config = dict(
    n_layer=16,
    d_model=320,
    d_mlp=832,
    vocab_size=32768,
    norm='rmsnorm',
    norm_eps=1e-05,
    lr_head=0.00252,
    warmup_steps=200,
    train_tokens=476800000,
    steps=15706,
)
MLP neurons of a small language model. Each row is named by its layer, matrix (down: output weights) and neuron, and shows model dimensions 176-303. Each number is 200 + 40 x the weight over its row's rms, rounded and kept within 0 to 999. A neuron's up and down rows have the sign that makes its largest values positive.
A block is one neuron, or neurons of one layer that tend to fire together. After each block is what it responds to, as a language model described it from the Wikipedia text at the highest values.

L8.down132,156,138,213,264,195,169,197,224,251,205,221,198,141,161,149,209,155,156,216,202,193,223,148,211,190,255,178,209,231,190,166,245,187,190,204,206,215,185,144,146,211,237,154,166,270,172,238,258,258,276,214,202,220,242,178,173,255,263,183,178,248,132,231,200,229,151,184,213,282,185,232,160,116,199,185,181,205,282,188,269,185,163,214,235,187,205,183,221,185,112,183,191,232,223,219,192,261,282,184,269,231,198,156,264,198,196,197,123,160,215,244,179,210,168,162,217,209,158,115,170,237,215,162,251,251,234,201,136
L8.down689,181,163,201,137,213,234,151,218,198,238,213,204,182,142,205,193,156,200,186,222,192,203,190,185,247,211,261,274,180,124,148,183,224,183,178,271,169,168,201,166,200,234,228,161,224,168,113,160,248,269,260,220,271,218,244,233,205,276,173,165,253,139,248,182,230,179,321,159,228,193,172,129,191,244,189,234,214,197,226,253,199,265,139,273,225,247,237,192,206,170,213,232,231,210,200,187,245,202,168,289,210,167,194,254,163,186,231,176,216,264,229,118,236,221,236,200,145,207,142,164,168,212,226,226,183,261,240,167
Description: Name onset after descriptor

L12.down119,220,208,246,273,175,183,136,146,227,234,195,195,199,199,244,211,196,186,253,188,270,255,172,168,205,188,181,276,175,201,156,235,166,242,230,153,186,184,226,154,193,139,174,117,186,143,138,183,233,153,258,290,188,225,244,130,180,220,183,220,214,105,181,191,117,224,253,234,175,178,173,209,143,209,151,124,133,196,164,223,180,177,237,235,161,233,184,205,171,192,226,182,165,232,225,233,227,156,167,237,217,199,209,132,170,157,164,197,218,188,205,197,234,251,205,262,119,159,218,226,250,183,249,145,151,233,154,254
L12.down159,175,174,241,189,198,205,243,198,222,144,140,174,242,198,207,251,155,222,175,187,186,159,180,80,224,166,196,254,246,229,180,125,190,184,214,177,174,240,266,245,239,213,166,139,202,252,189,138,191,147,154,227,141,215,259,134,211,187,197,201,190,286,214,204,188,229,231,207,182,218,176,238,198,198,241,182,160,171,176,259,205,250,197,153,276,217,203,200,182,204,160,239,175,150,200,200,214,160,192,200,246,230,198,104,308,155,178,205,231,170,174,150,144,243,168,204,139,171,267,235,163,201,247,255,207,264,274,135
L12.down405,202,155,242,223,120,152,241,191,148,228,176,276,180,207,180,179,231,265,186,108,247,254,175,196,202,282,265,216,257,214,233,199,175,223,213,119,251,174,228,127,121,218,128,185,146,219,229,226,286,136,221,213,195,190,181,273,228,169,157,133,255,207,234,153,191,186,205,239,209,147,167,169,125,225,141,220,183,197,157,164,176,126,218,147,262,246,235,215,192,155,172,142,221,119,165,213,195,208,134,167,190,238,211,180,198,176,205,221,164,155,264,112,127,177,220,251,117,191,147,201,223,92,229,96,223,174,215,220
L12.down442,256,117,214,182,187,162,167,217,142,165,255,195,178,133,232,185,200,261,251,172,169,191,150,208,250,171,262,118,232,170,236,154,200,166,246,212,148,156,255,190,251,261,181,168,223,189,210,163,213,195,145,239,198,169,136,227,219,218,187,153,183,95,142,201,202,204,214,235,130,244,227,139,226,221,202,170,174,177,218,204,205,193,210,203,206,203,248,208,233,213,317,136,200,200,199,170,231,224,255,195,162,178,187,246,162,229,161,153,189,204,161,134,192,159,121,246,207,261,146,130,197,184,248,190,223,126,192,220
L12.down553,167,104,173,237,135,130,257,159,161,174,244,174,260,238,229,218,243,250,145,250,223,232,208,178,228,118,213,223,251,227,178,166,179,162,199,185,236,175,242,198,198,159,209,155,112,187,223,243,146,189,210,170,201,164,199,213,200,216,170,200,193,166,257,204,154,210,148,209,265,205,234,229,303,173,185,219,286,112,186,230,223,249,171,217,155,261,252,182,191,175,264,170,203,164,157,247,190,259,134,155,230,218,228,178,330,239,142,246,219,164,253,145,189,201,203,200,141,165,217,231,179,231,239,170,173,241,183,265
L12.down591,186,200,166,245,204,222,155,197,130,253,235,261,189,191,251,137,197,256,229,220,178,207,158,236,232,309,191,92,269,260,161,260,179,234,233,173,208,232,206,166,190,181,150,212,170,237,211,133,205,176,153,134,238,246,183,180,201,197,148,169,188,202,211,228,262,182,241,194,172,195,127,207,158,193,222,184,173,271,155,171,213,184,187,182,176,226,200,169,165,221,274,197,183,229,174,185,127,113,186,206,197,175,175,234,174,193,159,174,192,165,183,253,191,162,202,240,118,213,232,256,181,199,150,152,233,131,228,168
L12.down693,207,138,245,174,168,228,180,192,198,240,271,177,176,183,226,206,217,166,161,208,218,165,242,189,172,197,210,204,149,240,150,118,214,162,198,207,168,236,216,163,198,213,251,214,169,232,190,286,174,212,196,117,215,215,197,209,209,322,197,225,207,242,152,192,168,169,208,189,116,185,250,176,221,152,137,256,202,172,181,251,194,252,233,216,194,196,263,171,245,222,217,169,222,168,172,190,230,167,142,165,250,186,209,184,249,216,133,222,197,193,186,168,135,196,228,214,125,162,243,199,179,199,253,249,174,189,259,229
L12.down758,165,118,188,157,153,211,206,158,247,162,230,168,195,222,196,210,231,218,224,162,209,127,195,229,220,236,196,197,209,170,269,129,204,213,192,247,182,183,212,160,204,201,154,222,167,216,194,215,136,260,184,220,244,214,198,156,216,256,144,225,184,143,222,89,239,187,224,98,173,216,242,179,249,127,209,113,236,173,259,136,177,235,257,129,220,199,178,91,71,154,205,213,134,234,156,139,227,167,184,222,200,240,245,130,195,184,224,202,222,192,193,194,203,235,171,249,270,108,230,204,214,148,198,235,224,235,171,282
Description: Transitive main verbs

L11.down104,176,214,253,124,172,261,245,200,255,240,277,202,132,102,240,166,183,173,206,173,221,235,180,181,228,214,148,142,178,162,269,154,167,183,162,198,215,202,173,206,199,123,208,189,238,202,224,210,162,111,192,184,170,234,191,226,246,283,213,183,166,219,285,223,209,186,168,229,232,281,207,178,206,174,260,151,215,262,167,184,142,235,237,188,232,189,185,160,112,137,200,157,169,181,180,208,167,102,221,177,203,247,207,252,261,188,139,200,170,237,269,241,208,216,220,160,197,266,184,238,165,280,206,160,179,175,237,197
L11.down361,124,193,157,163,179,275,171,216,218,189,156,232,187,171,116,227,220,180,157,195,195,226,196,206,193,132,164,169,174,126,148,181,117,158,189,271,218,172,184,226,229,171,229,203,204,229,151,172,167,108,140,255,183,221,238,146,222,200,261,213,167,229,227,241,201,264,163,194,217,214,226,223,276,168,194,246,285,147,264,164,221,198,167,214,161,215,234,240,219,251,201,175,165,202,202,178,268,258,230,192,284,209,141,229,207,196,272,131,287,245,233,195,199,175,191,144,203,266,148,226,184,271,230,223,187,215,193,130
L11.down589,161,174,143,234,126,264,174,170,218,154,157,266,220,175,211,265,263,184,165,179,225,187,189,192,193,233,150,187,183,216,204,188,193,175,172,186,206,223,192,214,152,195,187,179,194,125,312,138,177,236,186,191,159,193,123,157,218,185,219,179,267,265,199,282,269,227,211,257,190,152,201,206,267,222,183,238,200,158,139,143,223,193,228,220,195,266,226,193,207,188,229,253,178,144,214,155,186,159,167,199,162,218,177,159,252,234,216,201,149,202,175,226,242,171,229,184,251,191,187,245,246,204,214,215,202,190,164,218
L11.down629,203,166,151,231,122,256,166,206,298,215,185,143,187,181,142,144,235,192,241,224,231,228,205,182,174,141,197,209,211,188,157,195,188,199,148,197,180,154,190,218,181,188,217,203,184,146,121,185,190,230,159,199,148,190,187,226,236,232,274,136,236,221,198,190,230,224,213,215,239,151,262,247,224,184,196,173,204,205,170,234,253,219,190,238,260,234,217,256,210,180,181,188,230,144,266,173,173,252,227,203,128,280,164,235,230,187,156,196,202,159,246,181,130,212,226,158,209,255,164,175,172,176,208,168,196,187,215,142
Description: Personal given names

L12.down79,150,262,189,228,203,242,186,270,159,180,256,209,158,139,137,97,209,173,186,210,152,182,200,207,223,227,192,132,237,188,145,182,215,128,200,188,211,244,243,171,176,206,209,227,221,202,147,154,173,252,197,158,136,210,162,191,230,201,278,228,194,165,228,113,170,230,183,143,149,155,172,150,220,197,162,152,164,213,179,196,216,135,244,212,176,204,195,150,211,175,232,184,144,239,204,174,210,272,232,170,302,171,192,203,256,203,228,164,244,266,216,207,159,203,245,137,198,168,179,204,173,230,181,218,165,169,231,218
L12.down132,222,163,211,139,177,185,170,177,223,230,145,175,241,219,183,201,206,167,161,222,258,185,111,191,268,184,181,245,176,201,211,224,230,236,269,207,131,175,140,171,154,274,250,137,235,192,100,197,205,222,279,180,263,163,183,173,215,188,170,158,180,174,204,237,180,210,147,134,251,159,246,208,160,176,180,163,191,163,194,170,195,144,223,152,71,201,161,239,175,179,206,210,228,182,137,159,238,160,239,179,144,235,219,210,139,204,145,136,143,204,207,173,194,279,224,211,212,281,183,174,206,227,171,229,179,166,241,156
L12.down367,251,118,164,212,172,243,102,218,245,194,210,185,127,174,202,203,208,227,178,197,255,158,178,129,190,160,141,184,150,195,143,222,230,189,215,161,178,252,130,118,199,269,158,161,240,191,142,144,252,236,206,224,177,176,255,214,174,217,197,121,146,248,235,218,169,219,170,141,136,272,233,239,213,165,219,214,135,236,213,265,245,127,193,170,205,248,149,224,211,239,205,230,168,149,207,179,186,199,196,204,153,227,163,198,178,151,150,178,234,279,224,258,130,174,190,169,134,207,130,164,240,227,199,148,182,267,211,158
L12.down401,204,187,228,203,164,167,203,193,186,178,151,249,144,152,237,192,207,216,198,141,224,241,218,270,213,208,205,161,147,232,189,259,171,226,182,152,209,190,241,213,192,169,245,223,119,184,156,138,149,164,218,205,247,162,234,236,165,184,275,192,186,227,148,127,218,218,188,221,205,182,140,234,210,241,202,179,189,185,203,191,139,271,211,183,227,179,267,265,145,177,174,238,240,158,252,221,292,245,179,167,177,224,236,224,165,144,196,257,194,156,218,154,158,226,206,173,186,289,159,222,172,128,238,120,241,236,203,235
L12.down537,130,214,146,144,224,169,146,173,180,159,178,253,163,203,187,214,205,233,196,174,244,219,158,178,216,227,238,266,222,227,214,193,250,162,165,241,153,198,155,144,235,164,250,104,253,141,220,224,136,265,280,188,257,210,203,185,180,218,191,147,180,182,244,241,217,206,274,171,136,198,191,165,272,257,126,109,223,214,199,208,221,196,183,228,172,186,158,194,223,109,233,171,140,184,214,232,202,169,158,228,173,239,266,214,217,157,182,272,200,261,179,227,188,211,201,194,252,168,147,215,208,167,258,272,260,176,228,184
L12.down624,207,219,210,155,228,220,155,256,237,275,209,189,191,165,176,200,166,271,217,173,149,274,225,174,82,184,187,197,134,228,246,212,177,211,129,238,216,230,264,232,119,202,195,211,179,210,218,269,219,234,213,166,203,189,246,216,185,158,234,222,240,196,164,210,232,172,252,175,248,228,233,227,263,162,196,236,278,177,152,191,252,177,311,246,172,207,230,148,151,205,168,180,191,160,215,276,221,162,154,115,185,177,212,206,227,200,152,157,271,157,239,212,137,211,112,184,136,261,184,153,250,174,202,197,288,265,201,221
L12.down661,154,120,217,152,217,150,309,181,139,180,165,190,129,197,192,212,201,176,247,191,216,178,119,169,252,208,166,119,258,288,224,229,206,179,222,197,212,154,243,185,159,212,239,242,170,187,164,253,216,164,236,216,200,197,163,163,204,240,207,139,218,179,199,196,258,214,248,288,171,170,217,224,164,213,171,166,266,263,228,144,230,182,211,219,195,225,158,167,212,233,210,205,206,241,220,172,210,206,150,185,178,156,252,193,189,210,163,188,217,217,176,225,169,207,169,193,146,119,204,188,210,150,127,163,199,176,195,182
L12.down778,175,234,205,182,244,172,209,208,239,222,159,258,248,161,188,247,162,179,219,182,180,137,262,178,237,153,176,271,127,254,130,229,194,255,306,235,168,170,241,175,243,228,201,135,229,174,155,269,251,173,223,232,172,257,161,223,127,166,238,232,137,103,178,183,236,128,245,232,192,164,177,213,213,251,179,178,195,265,206,190,153,223,196,269,177,161,225,180,163,204,253,235,184,101,227,162,240,192,265,214,175,175,161,181,207,245,177,306,197,200,108,205,330,238,254,127,190,178,240,201,205,177,147,172,223,180,176,261
Description: First token of personal names

L8.down18,152,198,156,166,171,208,126,211,145,204,184,162,202,238,155,230,189,229,126,209,304,138,202,215,208,208,174,237,208,213,239,231,181,230,167,203,168,181,208,304,189,205,174,199,112,279,103,186,168,240,190,143,164,268,145,277,181,178,233,149,160,256,235,186,193,222,184,173,143,219,245,226,227,178,186,198,144,243,209,230,238,209,223,162,212,134,206,229,221,231,180,195,185,195,165,161,202,154,175,196,258,308,242,191,229,257,159,239,160,271,162,201,136,234,246,171,134,209,222,227,212,256,224,221,199,242,245,182
L8.down757,201,159,144,212,179,219,193,194,87,172,199,265,188,183,260,271,233,230,240,206,236,186,216,141,188,221,185,250,224,239,151,153,174,195,212,211,246,209,183,222,180,179,170,191,164,216,213,181,176,193,270,203,216,254,160,202,260,221,259,189,273,143,163,253,168,259,195,172,255,196,221,254,229,182,239,202,169,163,180,188,210,229,189,164,138,208,213,246,152,182,268,195,166,200,230,202,170,206,179,173,278,212,241,198,138,180,207,154,249,172,185,102,135,175,233,195,151,233,209,192,244,219,203,203,269,219,236,153
Description: Main verb stems

L11.down99,166,229,152,212,179,223,173,205,155,153,192,176,160,262,264,244,175,130,245,150,224,256,158,310,183,147,135,171,146,252,215,190,111,192,219,178,182,134,157,98,227,176,155,219,240,165,249,199,307,279,202,226,125,183,184,283,216,224,274,193,206,148,240,127,218,148,240,221,226,218,166,185,178,214,235,191,215,168,231,212,215,239,151,191,172,147,222,119,173,266,140,150,249,209,238,217,218,204,131,153,181,242,177,214,186,238,255,214,184,209,190,224,163,128,164,227,140,252,167,219,316,177,245,155,212,145,217,235
L11.down244,161,211,256,149,193,171,223,191,157,165,190,223,259,269,201,239,186,171,176,257,213,235,151,230,208,169,247,267,117,215,187,189,184,193,197,250,142,161,166,219,233,125,157,211,174,224,237,219,182,152,178,287,182,208,263,230,152,229,199,272,228,237,208,201,127,181,129,152,195,172,131,211,179,224,207,180,191,180,173,176,193,149,205,149,137,231,189,291,212,222,199,191,183,216,200,198,199,247,164,124,238,203,227,159,218,193,236,259,178,164,193,213,194,164,204,217,211,231,182,117,189,169,266,198,202,181,219,115
L11.down323,228,169,227,193,229,154,225,172,168,236,123,214,183,222,158,288,163,213,148,206,208,155,172,211,173,217,149,192,165,251,174,156,200,238,139,169,220,168,152,257,262,181,119,227,183,185,208,158,137,190,188,285,223,185,195,182,203,154,205,143,163,133,194,190,110,193,239,190,222,197,184,205,237,234,110,130,145,218,175,170,189,202,209,173,223,236,252,226,194,174,194,253,110,191,227,228,190,154,108,215,151,207,223,167,180,249,179,238,191,157,166,147,207,239,193,146,186,213,186,211,222,174,249,224,178,242,266,220
L11.down404,205,162,156,181,235,157,86,217,174,212,197,182,230,167,217,191,242,199,227,262,137,193,131,144,125,308,181,227,141,215,185,252,203,163,192,305,179,217,257,209,196,130,149,154,200,217,227,181,225,243,163,192,276,235,174,162,217,203,212,158,160,154,236,165,175,210,170,155,210,217,249,267,292,217,246,170,213,245,221,183,138,183,179,200,130,180,183,168,203,164,153,180,211,245,182,142,178,174,236,229,260,177,138,210,213,233,184,266,207,151,198,188,245,256,138,175,203,234,232,274,185,189,317,221,216,221,153,196
Description: Field labels and possessed nouns

L12.down115,159,234,168,259,170,166,236,169,226,231,213,183,192,190,190,277,183,171,166,191,244,203,220,130,229,216,240,209,124,164,225,183,199,234,209,158,174,230,228,197,203,143,172,212,170,234,206,160,227,173,232,184,205,243,270,153,165,212,215,200,214,207,160,162,247,184,196,159,183,153,242,280,213,244,172,158,198,222,214,184,172,179,166,177,213,160,212,184,158,282,207,197,241,169,118,248,235,165,102,200,173,134,181,200,136,257,216,196,208,175,173,225,162,240,170,232,275,251,213,187,192,168,227,119,246,286,203,187
L12.down187,179,139,189,149,232,172,217,232,213,226,157,159,218,239,208,149,232,170,189,204,130,233,224,244,174,195,205,226,193,129,259,212,250,154,254,275,169,146,204,177,207,152,200,144,215,204,263,199,190,87,131,205,222,231,174,166,192,161,228,213,169,221,152,170,204,197,160,147,211,177,203,215,181,116,251,209,190,170,238,231,227,245,235,283,173,167,262,203,156,241,229,218,174,136,257,207,211,196,257,205,195,151,207,216,206,189,240,194,149,176,171,186,167,219,173,156,224,186,167,222,166,222,161,177,174,203,129,204
L12.down204,208,190,128,241,184,236,247,273,183,193,144,244,203,251,277,208,251,223,145,203,249,188,233,238,246,197,229,225,221,180,224,70,188,191,138,238,220,165,132,189,237,149,164,219,175,244,259,199,180,159,138,227,174,272,192,220,236,239,169,176,139,165,193,222,150,203,254,159,197,228,189,196,152,204,201,199,211,162,188,122,220,212,148,133,286,211,220,199,208,208,223,205,212,226,180,232,245,224,262,173,248,133,175,170,159,250,245,175,154,145,189,222,183,191,237,150,204,181,164,160,185,239,189,228,158,189,128,132
L12.down461,169,179,193,169,124,173,207,209,207,222,181,205,151,187,205,124,204,230,241,233,214,242,238,134,294,279,146,182,187,171,176,215,177,262,219,197,223,217,237,231,211,265,208,183,166,180,233,222,168,215,112,123,118,194,247,202,187,180,222,179,110,154,239,251,237,173,215,232,165,216,207,165,136,159,175,162,180,310,224,181,247,267,197,206,203,143,157,182,189,262,224,195,213,253,234,196,141,172,162,244,171,123,154,160,308,171,178,203,243,201,251,139,210,164,257,150,199,163,210,162,134,164,228,224,244,184,160,219
L12.down518,183,217,210,204,127,211,274,227,165,124,200,259,231,99,133,250,241,194,293,212,234,185,205,193,159,153,201,256,210,247,229,100,176,253,155,196,215,201,167,246,202,151,269,204,122,245,157,214,148,95,251,155,239,163,267,153,224,256,193,144,176,194,173,109,212,192,262,152,230,147,221,236,213,214,159,197,172,170,155,231,267,221,226,150,262,194,206,172,236,153,201,244,251,156,219,155,216,194,276,222,236,200,249,174,191,202,174,222,206,204,124,196,198,216,204,251,240,144,218,166,215,255,138,230,113,206,209,166
L12.down645,232,220,219,206,200,195,203,280,216,132,223,145,164,140,184,156,209,186,199,231,190,197,191,208,196,182,240,150,128,151,141,227,188,135,201,178,230,124,184,193,213,162,247,182,239,209,68,208,239,189,176,190,211,118,232,232,229,247,216,176,165,205,193,206,248,218,191,163,255,195,196,234,181,274,225,139,242,141,232,248,240,167,209,237,234,202,240,149,149,241,178,178,239,198,183,232,271,156,245,138,257,190,202,182,206,234,273,265,262,217,142,266,179,238,235,166,76,206,280,243,232,156,212,178,225,258,170,122
L12.down659,315,217,218,193,154,248,162,207,138,188,194,216,223,212,169,221,134,229,175,260,186,110,144,203,200,105,206,221,209,200,249,156,155,228,211,260,190,170,170,211,200,159,227,225,188,205,193,176,162,243,214,197,194,88,235,118,213,266,180,279,184,242,163,189,216,216,142,129,264,224,195,206,192,131,158,163,211,143,143,210,178,234,237,210,222,208,151,190,207,189,261,112,258,194,148,206,307,206,229,218,136,171,212,227,168,236,188,195,194,167,216,191,149,241,169,250,186,231,192,258,188,256,221,207,214,161,137,135
L12.down723,153,262,156,183,245,211,205,165,235,128,203,142,214,235,166,195,166,238,157,216,224,91,172,129,221,198,182,96,151,178,192,191,158,187,151,241,211,196,143,150,220,248,278,217,204,182,171,241,111,206,187,209,238,235,279,166,228,223,206,193,209,153,249,264,106,192,157,192,231,182,184,163,197,228,172,140,161,207,203,222,234,228,216,207,265,261,206,158,237,188,160,287,177,123,219,178,216,156,128,242,134,159,210,186,227,150,221,225,213,102,150,261,268,130,217,206,216,240,202,208,202,156,99,201,141,173,240,188
Description: Infobox field-name tokens

L11.down14,215,168,224,216,158,150,204,217,178,214,180,141,241,161,114,290,178,200,210,161,221,202,202,166,148,190,162,184,200,219,149,264,278,164,179,163,129,218,272,240,198,184,253,155,145,199,188,199,195,176,203,161,197,184,206,235,210,248,230,217,229,275,200,210,192,212,239,178,181,171,246,221,177,219,194,236,198,243,171,253,139,186,175,273,176,220,266,203,204,156,229,197,177,241,252,241,170,245,151,128,246,168,208,235,254,177,154,185,177,233,229,190,154,231,145,183,105,168,263,199,199,252,183,130,234,262,272,191
L11.down182,231,226,234,205,213,285,222,191,230,282,129,88,211,164,84,216,215,170,237,209,259,195,247,199,232,160,178,200,192,203,167,199,233,245,147,226,236,198,194,304,272,208,308,247,168,177,108,202,170,226,182,164,174,241,213,244,186,245,227,224,149,245,218,260,134,164,169,203,161,233,243,222,171,185,178,289,260,207,234,235,177,263,177,170,178,176,168,213,197,181,196,244,208,276,175,192,181,157,197,216,219,156,149,218,257,227,212,242,184,270,192,227,165,253,187,155,252,131,167,253,188,202,186,131,222,219,146,167
L11.down248,180,200,292,240,141,187,173,190,173,189,239,269,232,210,191,270,129,110,226,219,197,192,177,258,246,194,249,223,261,213,216,201,253,196,198,210,225,185,193,274,235,196,203,243,115,145,194,154,130,191,209,113,230,230,170,212,185,222,194,208,231,129,241,216,191,173,215,163,200,289,168,238,204,195,198,231,200,153,209,265,243,133,203,221,178,153,239,152,152,190,229,229,160,291,250,197,252,225,247,167,210,199,177,173,177,246,212,245,176,227,94,163,247,216,144,227,220,133,233,232,206,207,207,259,193,186,232,229
L11.down352,229,229,191,164,172,267,246,141,196,238,224,153,171,263,124,218,267,264,199,166,226,132,262,102,196,221,142,222,161,209,147,168,216,198,185,223,215,220,198,181,169,222,246,248,225,157,165,154,187,210,223,148,185,234,164,191,207,305,205,192,217,217,188,206,137,179,207,172,236,149,218,198,249,214,198,209,176,145,190,235,210,215,249,178,200,220,198,208,156,149,224,259,187,217,224,237,136,276,175,233,270,217,190,105,240,177,97,271,188,186,221,78,75,293,228,185,196,133,169,174,200,245,206,204,170,178,203,194
Description: Verb stem onset

L8.down358,131,212,258,202,292,194,277,153,185,232,165,215,141,220,220,201,209,241,232,181,145,187,278,139,162,243,134,181,225,210,299,160,219,220,216,272,180,228,210,216,227,217,254,193,194,227,174,196,213,197,215,169,209,232,186,222,166,192,149,275,179,187,152,178,225,153,257,205,207,213,122,233,150,148,132,186,192,271,208,144,102,224,177,126,160,182,205,284,151,223,150,216,224,260,179,223,204,160,184,197,208,191,182,219,270,183,251,215,252,227,219,212,186,171,214,136,227,197,135,171,255,156,178,156,197,213,245,163
L8.down561,158,184,176,176,142,210,255,198,209,191,194,213,253,258,212,259,210,267,171,180,277,196,219,189,190,216,179,173,230,119,230,196,301,204,255,207,200,206,207,200,181,113,198,226,169,223,144,229,198,136,252,201,192,263,270,195,239,181,210,185,137,235,190,226,168,262,204,183,151,102,156,219,164,143,191,157,174,242,215,208,212,280,240,204,197,221,167,256,177,246,151,177,236,211,157,161,197,160,220,208,257,244,209,226,249,225,170,210,215,200,208,182,238,210,139,269,253,159,207,241,182,139,183,194,193,153,229,190
Description: Wikipedia structural labels